config.yaml
n_layer: 19
n_head: 6
d_mlp: 1536
positions: "learned"
qk_norm: true
parallel_block: false
init_std_down: 0.00372
init_out_by_depth: true
beta1: 0.9
warmup_steps: 284
decay_shape: "pow"
doc_mask: false
MLP neurons of a small language model. Each row is named by its layer, matrix (down: output weights) and neuron, and shows model dimensions 192-287. Each number is 500 + 25 x the weight over its row's rms, rounded and kept within 0 to 999. Numbers have three digits each.
After each neuron's rows, "fires before" lists the tokens most often just after its 100 highest values on Wikipedia text that the model never trained on.

L8.down1391:509499521506474520527490487462515516510541511523509504501524494511461513488514491490501506495461499514526521468501508482472527489513516483491496516487501486510521468512501513529529499497467509491467476526481528503492507509529496475489450482517494482524494497527485523533503511453533505476
fires before: "| ", "\n", ", ", "|---|---|---|---"

L8.down795:505453490478468489469493481522490477497486489523470478468515468466502522524543485550503475511483474534455506523465499517475510480503487521460482513491523478496534494488486520501491494553470480512491484459502484548490458467531474478540455495538518509495465516491512486485523514505454497481
fires before: ", ", "201", "200", "198", "202", "199"

L12.down190:531461479530514437488484520551511488524491488472478481540502557493502534481509495471500542525513535513492518470485485476498496467491461469490483479523550518535550485483493489521486539509478477508507534510498460479497482491489483506497509527494451510530497543530529501454467517507488500533
fires before: "- ", "| ", "9"

L13.down1180:478489494477540486521513485488511511515508520467501508530492510484487469514483487560510494526500476538476509493479521484494511481527521499515537522476480470531513471476538463518464463552520527476514464513493476463520488482525515491493549498490452524549518524538474489491471505479511509489
fires before: "6 ", "6", "7 ", "5", "7", "5 "

L8.down900:479483508511501511506488453489525509493458503505545499517489488501511475537488556557531531518525476531492483503463504484508520484555517503521485488506504504521485489503550506512498469471483477459479442482511493521498444519466520499500491541544479497441462515495494498508512533482493518448
fires before: "that ", "the ", "to ", "with ", "in ", "by "

L8.down71:495454491508494484492499471542557439547517510511483474496490501489524491493572514510543512492506496514505499477461506490496465550525519492495471505532533497514458465497481495466500527496514476483477491469496520511541485522523456480538476471533496450502516495513517530509458507481522492477
fires before: ", ", "ing ", "201", "199", "184"

L13.down1040:509483508445497493514500530521480530515530474472467514472516519522498467536475486467510490450553531478491494504525510482511529498527499515488518515512469490524516496474498486513484466526510466516468487539474506515526492498473503456539492490477504521502470525481475520492506517493521501537
fires before: "6 ", "6", "5", "5 "

L12.down1443:513498525502499524494556502538536489502478460472525458533550498524511475517493509488478466471490518510487511486533528533490540502470488477472497513511468531543539521500484491471483463512518513466500483562493494478485505530527467513510542487491467505496536477464518474563510453461527523515
fires before: "| ", " ", ". "

L12.down590:511500541535519530475498513517458468518460518457509503467481498463513492530467495493473465541526494486547461502528549455535518487496512501507437470498502534526501487531473500510486530521487463556533500525501522525491505522470490509530511519503460484467437503482502489527478490523511478513
fires before: "of ", "0", "s", "s ", "between "

L13.down1027:526516504505487511499476464497524486455509501537527494563477511517502534529479459490520482463507481493488497542465550509511504460523521466489564549475511479529464491519488523524474455490509477494475520473489495539561492495516561490511495511506521477493517492518475559475517484468485515451
fires before: "and ", "in ", "to ", "(", "on ", "at "

L8.down485:523507531525533486492501508458504461480516474524487493478487541515492544536500462472427511468451493488506493570517507464526497474443511500471488501502518481487519505509524465478490505474526509500487527521530474497526492486510533492527493533506501482465515523491465479475467518506487477508
fires before: "| ", " ", "2", "100", ","

L13.down40:478512480494464509461506505498490486540496514504527499470479535514503511527538544484494522506506478434468497557564503512492535491542540493514516514464476549495479466519513468461540456517514507496513500512495506528503524522489537521503533515509527508494438472492514502474522493546514469512
fires before: "\n\n", "\n"

L12.down1077:516466505524514455517516478470494514489549506507509507503452470487458507532506454474519497497507534481497486483515496518502480501484487501470554505574532471536493494450515550499501485480494498513502514442473491504534460500475537503546486538503515519479497490523558506482477524527492537501
fires before: "| ", "(", "|", "– ", "and "

L12.down449:521578461554505520472543508474500557482502488524487482524521524506487539504502509492508488509481483487509540489503467466521455535527500491455488504540485490506529539493490508513496498493530496494522501504498494465467498475512508462493469516504488472523497479507510476473496521473501494521
fires before: "| ", ". "

L12.down365:509499508501508499491518485479484484501504507491494500500511520513494514534492499506502512497503487480472516492496483506504493514498511516495492521487462520506510489502521502501522495513517512496504495531507475494506475524488493498485510520492505499513479501513493490490494507513518495475
fires before: "==", "=== ", "The ", "===", "In "

L8.down959:483498502519522462531524514468465563543511501506507474441489492514520493500475511545493458558500478488510490485467546511466513460500507504539485538447500476479517511505462478519474497528531500506487481545499474539489499500515504503481517497523492510474459485481541510532508520444537538505
fires before: "| ", "–", ", ", ".", "/ ", ": "

L13.down1052:517526497540531553495501494528497501488499485531549501525506535521467517498457474509463487459529471515486497502493510467534510496515490522504493442476514469524471507459508505484476478525519482494539478536538486496507476517486526475471487504457512503455497520539508506482520491485468469420
fires before: "of ", "and ", "in ", "==", "to ", "for "

L8.down106:514514501456518487524504516481514481487491508551480533510514488516515503498517462530466476506504490563522515519453501458500510493527456455483509505516510438495484469498506492514504492572458495492498466509486522471497509520501474535511466447529527501504473506501483523541529498504493503501
fires before: "| ", "\n", "|", "100"

L8.down194:485548457492509500468499538478521508481496476502501528536516535520488504512539512516511507519490492514518521499498467491483469537481479480482528468492512494486510518480495500482473509516521498482496479510475502516481512509490512514446501505515503525537456414482518479544499468515499518519
fires before: "| ", "′", "}", "|", "."

L13.down771:487548495537466514478496475525478533518483518546519483533488531488534509526511502482503482501504508518504471501472451526472503477516518506489522492518556487511487505512525482526532482486504542457477527493491500484516477500441537497520513469525525480506504515511509475448538529502503505481
fires before: "|", "| ", "one "

L14.down100:480487478478486497422510487486493494552477486509541483476518535500525482524498525516469498471500497512496515521492485496499492489568483495500524491467476542521463490487514500493512486539509514512502477506531498545489501512501521513517486452470554518497460492499510521532521461496510457468
fires before: "\n", "\n\n"

L14.down1134:520487499524507491522483481493487498542470569510494520449500524468482500464468487507481459550492529476518475517503464487478485492536482488488540512531467496501528500486513460503508489560513506540505508492535493551484500538508521475462497534498507480517502536542442501476545488508565521440
fires before: ", ", "s", "y", "\n\n"

L14.down1083:462511481440525501506514487549491526509474505534459516468467527456509522538518490560507507469534510525513520497511515514476491502467471467525510539516503496476488518482470534458517477482519477484467497457466477499474506526526517497479499503464524499496517521512486465484506487499518466463
fires before: ", ", "| ", "–", "|"

L8.down1019:515540549516476507491567514539484472493540520479526501486504493489475514510487467515493520487421504487518535462494470488513491488509512511489514472463478482477504519475498537498512484513458511465489475473491482478485499540469478475512518488505525471512498502484517542501531521498489513517
fires before: "\n\n", "The ", "It ", "He "

L8.down995:476499492497471525458552503546522467552467516510479485496507525468482499541565482482519504492496536495452507513494518542475501508476526545509522488535525491512531501498516502482483491539537521457536540525467470490478465483475433495478492489515519517455497515474521495477490528557503493499
fires before: "\n", "\n\n", "=="

L12.down892:551504549578532535477541468498474500504499526480459481532493495525511484481496453472492460505502499468507490461463505486544492475492506525481464498489516513496502486542497497496508532510505527460496492525486499514552538529501517479482475521493507539474515479488485454466468542505498494529
fires before: "| ", ". "

L14.down933:440515526523478574490534500478493474483503489501471519541489479516527507471533530554527535491434495515503521498496512502455485491514552529500549527473521486518539492507501538483512517511520515505495512491516481452501489491457519484467529500495523505510475551486450526463485520535448511496
fires before: ", ", ". ", "ur ", "a ", "aug", "."

L8.down1453:552497525531493506501500476486502501520474486513489498503485516493506522487563463585465504530487519465545523510476515496478476523500495528492487468507476530477475495441503494478489556499539464502504504481503491512533460457470499485470485514494482497455480475547476511482495498531444486486
fires before: "| ", "|---|---|---|---", "ularly ", "ular ", "is ", "to "

L13.down1403:513519503474475519493496520497510465506514544495557501503477530457505489482483466502522538484500489465482490472459509513486486497489471519516468527501536504526527511456535499464500488491549487550518510492526506504528491484517502528520508498498596553468449494532491481479527506450492494501
fires before: "of ", "and ", "| ", "for "

L13.down1065:545517473506489503511487501473468531532535516513535519516469551487489481497558502513499536486488517515525498502468460558495529520471483507527518471491509513481553540466502493488467482512516453486481479508514465472509505494484510503485501472520530509513481480524524488511528508469481486550
fires before: "| ", "; "

L14.down1119:526498528491482459497445555485503512487497456460496455490529518507455457488518514528476534503549472483496514535453466503504524488495535505517511530489473512520481504539548489491530461503453500499538525515509537469491521496499500497514527507502520492516560496524479517454499448506564443490
fires before: "3 ", "2 ", "3", "2", "5", "4 "

L14.down1383:550461528504530494505475497516492491491478497504515489507535486515531463543489464476490484474543483504469474530500479464501526476523540500483497503537498460479524486504522495525518481504528497476529523527469512470531470533488457502513482476529493518461459474480529510484500492512485491473
fires before: ", ", "and ", "(", "|"

L8.down531:475555485515480521454501477488491468490492477489521500504522499521491512527522469490498533516486513469501559451492472482492491458477486521521482505464520483442488518508516504496508519480545513500478531507516506461527541506512472481524497498532561496494487524496507485532474481473505466478
fires before: ", ", "4", "5", "1", "6"

L8.down652:480541504522510498444462493475537475501526517546508528539528518514457478534519517516492486473472510496531541493483456492461513528499479544503499543500534493524524496528513505467478512547522437504522460494506464518494513516520524519465479491448530488495510466524506463535516497532490477488
fires before: "| ", " "

L12.down334:530546493518463505470454467502500516518515487492514448486516558506521509514509484519513491495516477502490477483514509529472488496529471503471549491471504518467498511478478494491503482508488504517490530498467524502527514493511479502498507493491480506524479475457531508507518496489502472515
fires before: "\n", "\n\n", "his "

L13.down744:466512516501549498483510519495491486483505500542466538456483458504485510482449481496452520472485495525499508537486515517525501508505522481532490513489527482513490518496454472483490492499483531510551543499528475469527496534515508452526503516436518484474494498532468535542549485491467508478
fires before: ", ", ". ", ".", ": "

L12.down752:498483496501518504503502484469501485477503480494524512474496533504507508509495504508498515494471503493491499517506489491520489515507485501488504534511505517512519520502510509490507500500511503499507497495484478496496493510482507502518524516495510520492490487495499477480513514514514488507
fires before: "==", "In ", "The ", "===", "On ", "== "

L8.down592:519487510516504492502482501510494517551483519460525524523492510509465519516511499521495477541525497473472496523519520485483466503501504466517466508505534527515527495521507511478489472485498503519469510512529502504478484563506491453479545475487445497541503494525502443517490484484491469541
fires before: "- ", ": ", "–", "\n", "200"

L12.down1321:516501481524538525511492513490515476482468480493481476508477495542525507496438533478505494528479489571485478478516500486497494485522472488509497514520494558497450539470489499490499456498510511509468494526457484486524523504485498471495483530499505486518556487449538451462527538500534487470
fires before: "| ", ". ", "1 ", "- ", " "

L8.down624:510488494472484528518508511534546514527483516507539518504487543522455559532477474473506473486447504469507515487565484521494548511509480526484528518499484519486514520490522475494505506533498510506519535520468486477501510493509474530513506503485510495519496500460536471510523528524498430503
fires before: "\n\n", "\n"

L14.down85:477516478506468469534418487517468511525455524452500508485538478495561485522524488490518506488505501511504461491471496522513505478469481530490504523482487446528510482478491493487526522523486489496497539499509478520512501496456477496518499500521494502492504519503511440487508481516506481503
fires before: "| "

L8.down798:531511501468524504485513472500461516512530528469538458452482532489486481471506507481496509477499488505522517495502453490478467501474533466535577491464497483529529520534483478466489486545536509523509459456496513542480499491467553497481494580560522515486496509533490476488451465525488447459
fires before: "\n", "\n\n"

L13.down1143:514486520500452474494491496489502535496531473487520470481499483504499505507485505471488536500497501533520510487515457523498468492495493489531541500514519477480476502499512499481501488516447496472528472514529465480497476479539490530450493486457507509512499552519500481484469478514510537523
fires before: ", ", ". ", ".", "\" "

L13.down614:482543483481508506443500499540480470514495482508526482488479534526503487501471524490464514540492487520481503521509506479515492480549444460502532527473475519531519476469488491486535457553508513511494477502495521518485510519479546489517562498478504535502477527505537485497502446525508474493
fires before: "\n"

L12.down106:543529498487506501491484504499534517514503502508527515492544506549498519475527478548525510492507518491526460489468463525497506470553506543468519533495529479478474473480486491511526500473471499488496533525502511453483494543514521504506507497530533468449504490510474477539518537456523535501
fires before: "|", "% ", ") ", "| ", "("

L8.down773:482476513510512517452511507483499452536518522472465500564479497509487448448541515505521500495481488533487490468478475493464460500501486511490492531527525523489498534469503520532493518536514479529491531506518500491500539477502512534497528510477486544498503506537471497486492466478508507514
fires before: "- "

L8.down174:466515527506486485510545475526478481503485505513492515466530464500490543485496485465512489510485474508521492504484505486449495539441507512490497504488501505473498480501490477516514461483512528512493489522487513485493532490550457430501502508510514522511504477476487494494506497495471494464
fires before: "\n", "|---|---|---|---", "| ", "|"

L14.down913:504478496525488523485520543487489503485469493536543490502549469484536531505445502482490481498501481512524508539448475533498487510465561513466477454473509494500459517491494506503487505513447502513517546492478453470522487502495516487520472472494493490489495489498498511462479545482478512481
fires before: ", ", ". ", ".", "om "

L12.down1071:492515495506488485489539487504517517510471520524543462535492486504498455508525533523469478507499497541461532459493492458541498537473482482485507489529472505482505503499491460489515496500541475488507502478469500497529503484533447502538513464486449451503510478490533468465534458529534481509
fires before: "| ", ". ", "and "

L13.down1249:491510495482481510491515484460512483506497537494537503462490539481418438529491523487507488542489435532532532500460495517529535531519471500524511502480466538478511480514560550467483498521500493473489514494491463529529563537479508468473497455482484552500498497519462520521479504517467495497
fires before: "2", "5", "4", "3", "199", "6"

L13.down1169:525521532555473540472518489478533512503507486468508528507489527512472501490500518539492494486534495469514451478518528535537499508457494494510514479475487468485472566472494534533462518490515497485497523466478524485500482503481460541480512543489469500454480495493545504505497555469468483479
fires before: "| ", "|"

L12.down565:468483522514456511529520511495516477484483474493538527504471519434514492468544522518457550516557504448492532515461499463539516505504497457521483523497532500530544511543534489481440472500510485516538506509534454466533454466542546545475477481521562491552458514537487469500507525529534542521
fires before: ", ", ". ", "a ", "an ", "a", "in "

L14.down1110:490528499470444530509523467491530504565520490509504511503476476509487472523490571505498491499506492545481557521478498494482500503494545514468549525452506506481501480472524482496480519514508505527529468533497501490503505459509454494487479470545516519542479496515449508473511497493498528505
fires before: ") ", "D", "1", "ent"

L14.down637:511510543527549511519462502495477508478510500528513495494493536464506530502478444521451520501481499470525479582492482522540540542463506481512467505554500509496520522509544513534504545510482542498466524496457532444502528475530504490492466499494454506489501500484527480454501530517496470526
fires before: "| ", "be ", "("

L12.down149:505505488495498458480493531530465530522534500483497490487518505506495559523496475512519522474516504494547526483503493485506511453502490483471468547511514505507531510498500502507471474458468479503491544513512474517516504466486458525473483472491442482536500493517530528518490480498559461481
fires before: "| ", ": ", "–", "ome ", ". "

L12.down1280:504502490484492490493513479501501483511482483492531525447471539503466506516498517488486499476533466464503469495522498496530495518532523493491545512452487529489542545503487482443487509516497497500504491490536500492518522494492559526488471489512494521517494474495510493483472488531506450500
fires before: "\n", "\n\n"

L8.down1280:475518485510506444498527482516531542495510502515532513526477517530490501498489526544542484475520540491527508493528519485489554526533493506474488515518508507475511543544516532477463508507512483509501489493506463499476467519491537494525508515498526499469498467485472519461499511514502495496
fires before: "| ", "\n", "; "

L12.down232:517504508481482460495476472513523504537514423463568480511484520506482533482510544525524475497455480532512515510531473491496502488513492481511519501465506544491528498441529512507460467501509510493518516459522494493457504490492505558465511492519538556505456500520512502530459500466501490458
fires before: "\n", "\n\n"

L12.down1133:509551493533505509496524517535502482483531505520522485481465520454541472502546471494510538496518541476518457506476512537485478503437505493518496509521480539516505508487487512495475500475487483491483530450497470450506483454484482478521506514480507488540497477502483497510464512505491487487
fires before: "\n", "- ", "==", "\n\n", "===", "of "

L12.down1060:524515491510515534444469538520510468529479547489488503479506511492479454519470503546493531497442509530543535516469468487458484488508518476505515492473506551506496524483492521496513503479480484504513511508466461483507488500489509526487519526481537494473529565550475502526488524506517511513
fires before: "- ", "| "

L13.down958:536514516484488466509523486477483495545491553489491472492457506496491517529503531535488521475541519509536505492530499505513521485437480523487499543530535485473542534459502453480460458519498459493527478492517468496471504468520474484511564494520473492477499476503481478557510515462501489529
fires before: "| ", ": ", "1 ", "Candidate ", " ", "by "

L8.down769:510513465549487488491515458502501518526499486520516522523494516518505547502461502517511482493509501504481504508528516519506531555521497550502494501459493516469494497469491505485515537527502450501538523473547490497522568531530530497498499529464540513511498473507479455464515484515493448532
fires before: "| ", "|", "."

L13.down447:542496515499505488518483452480460492515522471477490500513451515520482511551519474480484506506506521479467477527483517515466490538527493532530472516502512528517559488502505458459498489489504513475512532504494481468537499509515527433545532512500499500525468483525471480447516527492523484533
fires before: "3 ", "6 ", "5", "3", "4", "6"

L8.down1094:528518503475447491512469537477475537555521516509528519490505528500470484510525483469479500468502496490512460495478477485491506465477494507507529494503512578478493484517492485508499494490497499519532510506498504511498519545530485522480461481469480511523517434528487518468472510505485512475
fires before: "\n", "\n\n"

L13.down745:529532455545507527504532494479490497454506460473527478502503498509486540578502486507492478506454501492502509565517547508515499490512491467514464483513505503498550525454479482453474454534502483484489487517445482473507550504482546523528466475515514468500513504489519515490506453513517510516
fires before: "| ", "==", "1", ". "

L13.down849:514519470485483514446532495494546508480498483478538481490525491515515485515480527509506510531514452484526507512529508473498453510480503510475493468486501511493509534532500509530484509477522499496454479485483487495494486535504483525546512484446469503522520490448479504505520478521502523498
fires before: "0", "1", "6", "2", "3", "4"

L14.down686:507459509502504480522494526478480511496479492538475463466493509500482509473472493501437498479479517529481529514545533460487513524479544528475494504546488473515500459513434502497537481513503550489512490513503469522491514530493499482485488498536484519529482506488462519487516503556516490505
fires before: ", ", ". ", ".", "s ", "s", "-"

L14.down239:522516502501529544493510449529454507507543503478492469492484515518552512513499502520466516516484499498503524471492497499500495487508489534500534498512527479487541503487530528461425532484541458544485523475524458509477483451476477505542477526508553513485478499505505530507493513485454531449
fires before: "| ", "of "

L8.down1139:497530526482497515480528496494504493501528487516538517458506476534455539468466485462499499507470454512520516508460486476493527463471479520504504503450485526466513494507490489506509530513460505494451534527482523470516521527511503451486514483517526497530486480470556512484477522502493483487
fires before: "\n", "| ", "He "

L13.down352:483487492504478497525546505472536509554517510499472507502564556479499477495475496512526484488469451517504550476492511480489520504453476475504500489497530502517508532465514492471476457540495513528504480469480459521521550512524523539491502529506514472445528484501519516557485530495507518493
fires before: "'", ", ", "1 ", "was ", " "

L13.down828:537491508531472501500479449537491532500526500478478452524512496498534488485519525532504485524507501494501513499463507514478505511446451513511525501468513531458513541456481474527475487507468464480502490512450492471500504482504475522496488443500462504493488475501501470528477539482500478570
fires before: "| ", ". ", ": "

L14.down9:500524457493475512470502530484489508506492440467535501511537483515475472525496500503485566537502489530484521495519513496506480534525517480537528481457438515509525539518511565513490507473482487453493482527479506472517510492464506487523525493476510519530466556453471500492461506504536498483
fires before: "0", "1", "2", "4", "3", "5"

L13.down973:491488496562511526524571438482487480515468477491511546517491526466496512509527514512490492517510517536491469475494459508516518556481467507518532522477524506529503500539547514506475492510473467484466484455517498480502535518542499500482482504520502473507476499479492488475496533476441477471
fires before: "4 ", "4", "3", "3 ", "2", "| "

L13.down1395:516513461499469506497475491499538526549512471501509499529458495514489468505493540509476492504498500521492544510489507525515456505491521490441590536453513542480495495484523500510499509500495515531517468558516476519481445508515472472494474481539525470532502500474452514491509521488479538531
fires before: ") "

L12.down572:481477491512539553487472503449533481505468477484487495475512522509529455465524505497482533500483469514492505495474505467463492511482514464543530509457534526491505491441499440451487473537521506531480505482498495531558502494485509486484512491506511545484510519473543511526513556467496527524
fires before: "| ", "|", "(", "g", "an "

L8.down1483:525477484524474499527467493533486549539538477524516523521499515512538520540503511492523483488529515471484440524511494472495510520472555475535516478536524542544496501527506522492494508497490502514518534477477495477471509477501498481519455488484466501494484486467495512510512457472479517518
fires before: "=", "\n\n", "\n"

L12.down637:516491503478466531513480548509531514499502509476486471499513537500465505526483522532488476513486419507532472494491496537490484500495533463498479456478492483491453512477530519481500510518487499485529476503507528482494512523511498503496495536516488504433546483516530501476525536500473461483
fires before: "| ", "|", "-"

L13.down1521:509516505493496493476481470495503495534514508482518481526496535511512497452498526504505517475485518449492494506501508506485482476507449499566503515500531571497517500474519499503509470489502495525513498519483502501501490484521486524501552479457507498498523495502530532509479511506506531489
fires before: ": ", "| ", "- ", "\n", "9"

L14.down795:497498511505510508497539478530542553480520506516483497471511492495538498502444442475473478508489496522521486514496514542462504509485481486512517466495529513491504503508492507499478546513502488510472546476532473456549482453480504512480539490500557538508499520513527475471499536490518485496
fires before: "and ", "in ", "to ", "of ", "at ", "by "

L8.down774:480530541506490503518504484474480435538546536521467524441501483481470521499498482536497505509481528466493497459490513507480499477443492524518482505529464474549499505500517408504510491566530535499492502517509503512447490507462516493459526484528515517499505494494503472504487484473517496460
fires before: "\n\n", "\n", ", "

L14.down1478:482523480563530503486511486502515527469508504501501536542503525513487476485494517510474500481519545525460503459520459508472553512441499464546493481512497491522503530509512485511469509513490450470490539530488522458481494490506504480483478512489519520492525475494528502474482517500514448513
fires before: "| ", ": "

L8.down1135:544519499481501457505522480521516522515545518487515541451493506529502511447471475517528482530520502504529528501530541478498481509486480513495494571489487496469531475476532548478492537490539484497445510511520486507508492511510483474514494479467498521507490487475530538509500561492476499520
fires before: "| ", ", ", "–", ": "

L8.down1024:480486515517510502507516511528515490517504558503524493527487447486460511464449496527490505527492501522492507512469444502528486478502537506523517519477488514500495512458487485463487508490512514504476532528518513517508519489465508454469498500495521532468476526482507495441491535453509533505
fires before: "\n\n", ", "

L12.down660:532519476484475472493503476506512456549493463505552495479503558494499533523480544482503487465524467503496488460545499492470518500541483492515534499483520574484540513477522494458462491478507479537507472473532456515498513499470525494490504499493518513533496484517487515520499462549441467494
fires before: "\n", "\n\n"

L13.down1481:529516486517515511525483488490504510535493462465480531496480537511514477511508516528472525529461484488506510493522517481499546506449500520500514458482498469471528546483510499481450504575545502492525493506499465515480499470499509524458477489528499526461478518522480519474531474441483522488
fires before: "| ", "|", ". ", "; "

L13.down1511:464514519466514465503502511515516473514483553485482529471513493480527498513509509520483466478543523507523562472483508515525502506507524539466534480495530474489493542486503540487478489508475513486548519463516509534476482487522542490489492505491492484499512492461472487513453533482530507535
fires before: "|", "| "

L14.down644:466482501488504546516457487511501503495505511503506546503472518482478484490483504513485531517511489552472521480503480493484430501511496482489496522496491476461552505463512515543529538472446488491524484500485553463543527468501527515463461513499463506478509495501504490498515477552488455497
fires before: "| ", "R ", "o "

L14.down1416:473541508524474540512458504495501486480504537463499499467520459505485512530488486456487495521475484538451487452532503544547466511497468504501509514484524499537537499525491508499500492495490485506499447525445513504447503484464467486472501487522534506487487531528476488476512471511513463490
fires before: "of ", "to ", "| ", "and "

L12.down483:512541471475501528477522516468502500495486508493485525482478517523501482566477473513489526511479509457533543505508567494498537488495523506485483510502476558507449482486489508507501523517497530531469459518496512514476505513466514479489546491498462508502532433517541503502482510520466506507
fires before: "0", "s", "th ", "s "

L12.down1085:499485494492495484521449514501501512539517515500500498500540501484473519497498493511488543477495520484502502521483523469473534485484467483498439504535475470509504510491488518504477463517562492486517529545502522519521481474588526509473482517506503552480481513524516497521524509468508525434
fires before: ", ", ". ", "in ", ".", ": "

L13.down490:471503485526489551520542508518512494457461538523551502534463523470449514454519495497543531479524493487513508462490517518471512479449455466535503501459526504508495536511506477478467483539516501492512516467578501526492516457502499487485507490513518548462490507529515500507551515449482487518
fires before: "of ", "in ", "and ", "on ", "to "

L13.down1374:500495523538478519494548516509531501509547511504458496464508493505524502459514503515516542513495492510502505490495509527507525479503466497491492535502539452503506476508492515471499503514515484498535496489480470551537513510504493486492477471483509503465503550496505490508482491511510533495
fires before: ", ", "'", ". "

L12.down1449:476480450527504512449492508480506519573520454492534513516473506488502499469523543483498502513481457504513483524499492493452512544480528458491514511494504542492470468485509483523519457525488511515490504527523508500501502529499521507526502484484557507534440463488511498485563482495506519496
fires before: "\n\n", "\n", "5 ", "7"

L8.down104:524516484568479492509494470502506526504527499492577504460498514515478505486482485502514466532495495484528483517525532484507453536535476501531498521488465505510537500464489539466490473539475499518509504473573460520487542558498474516475539480478511504499490534512528480497493475489505460521
fires before: "0 ", "1 ", "\n", "MF ", "K"

L13.down969:531515513535517514503503510453458545498513491504506497485534533496497464479504502531473492495496475510498495470485514466488477454525511480529490486484528485493527517484505496506454489502501500523490535475497427554508486524531543515503493509505508507462424496522479503502488500519505513488
fires before: ", ", "| ", "\n", "(", "is ", ": "

L13.down616:497499524544476552488538429488493506437483487514482517510485478479540505471515467511549517502466540491482493517569521508492462465491480524472558485467522504501492544472537484484492510453498552500480541471497485535513475493496520509456484504481555508510495509493484523507457510468521544502
fires before: "of ", "for ", "in ", "to ", "| ", "at "

L8.down875:555517496520489502450529474524513486499499471464484493500505512516473520522434462437466479499483442481518488472516511513515484466490503494528488467458504531490521518527519483495510535529504492504464557509542468503541481549497479479515494480519516494512470547483510457524507512502520481538
fires before: "\n", "\n\n", "| "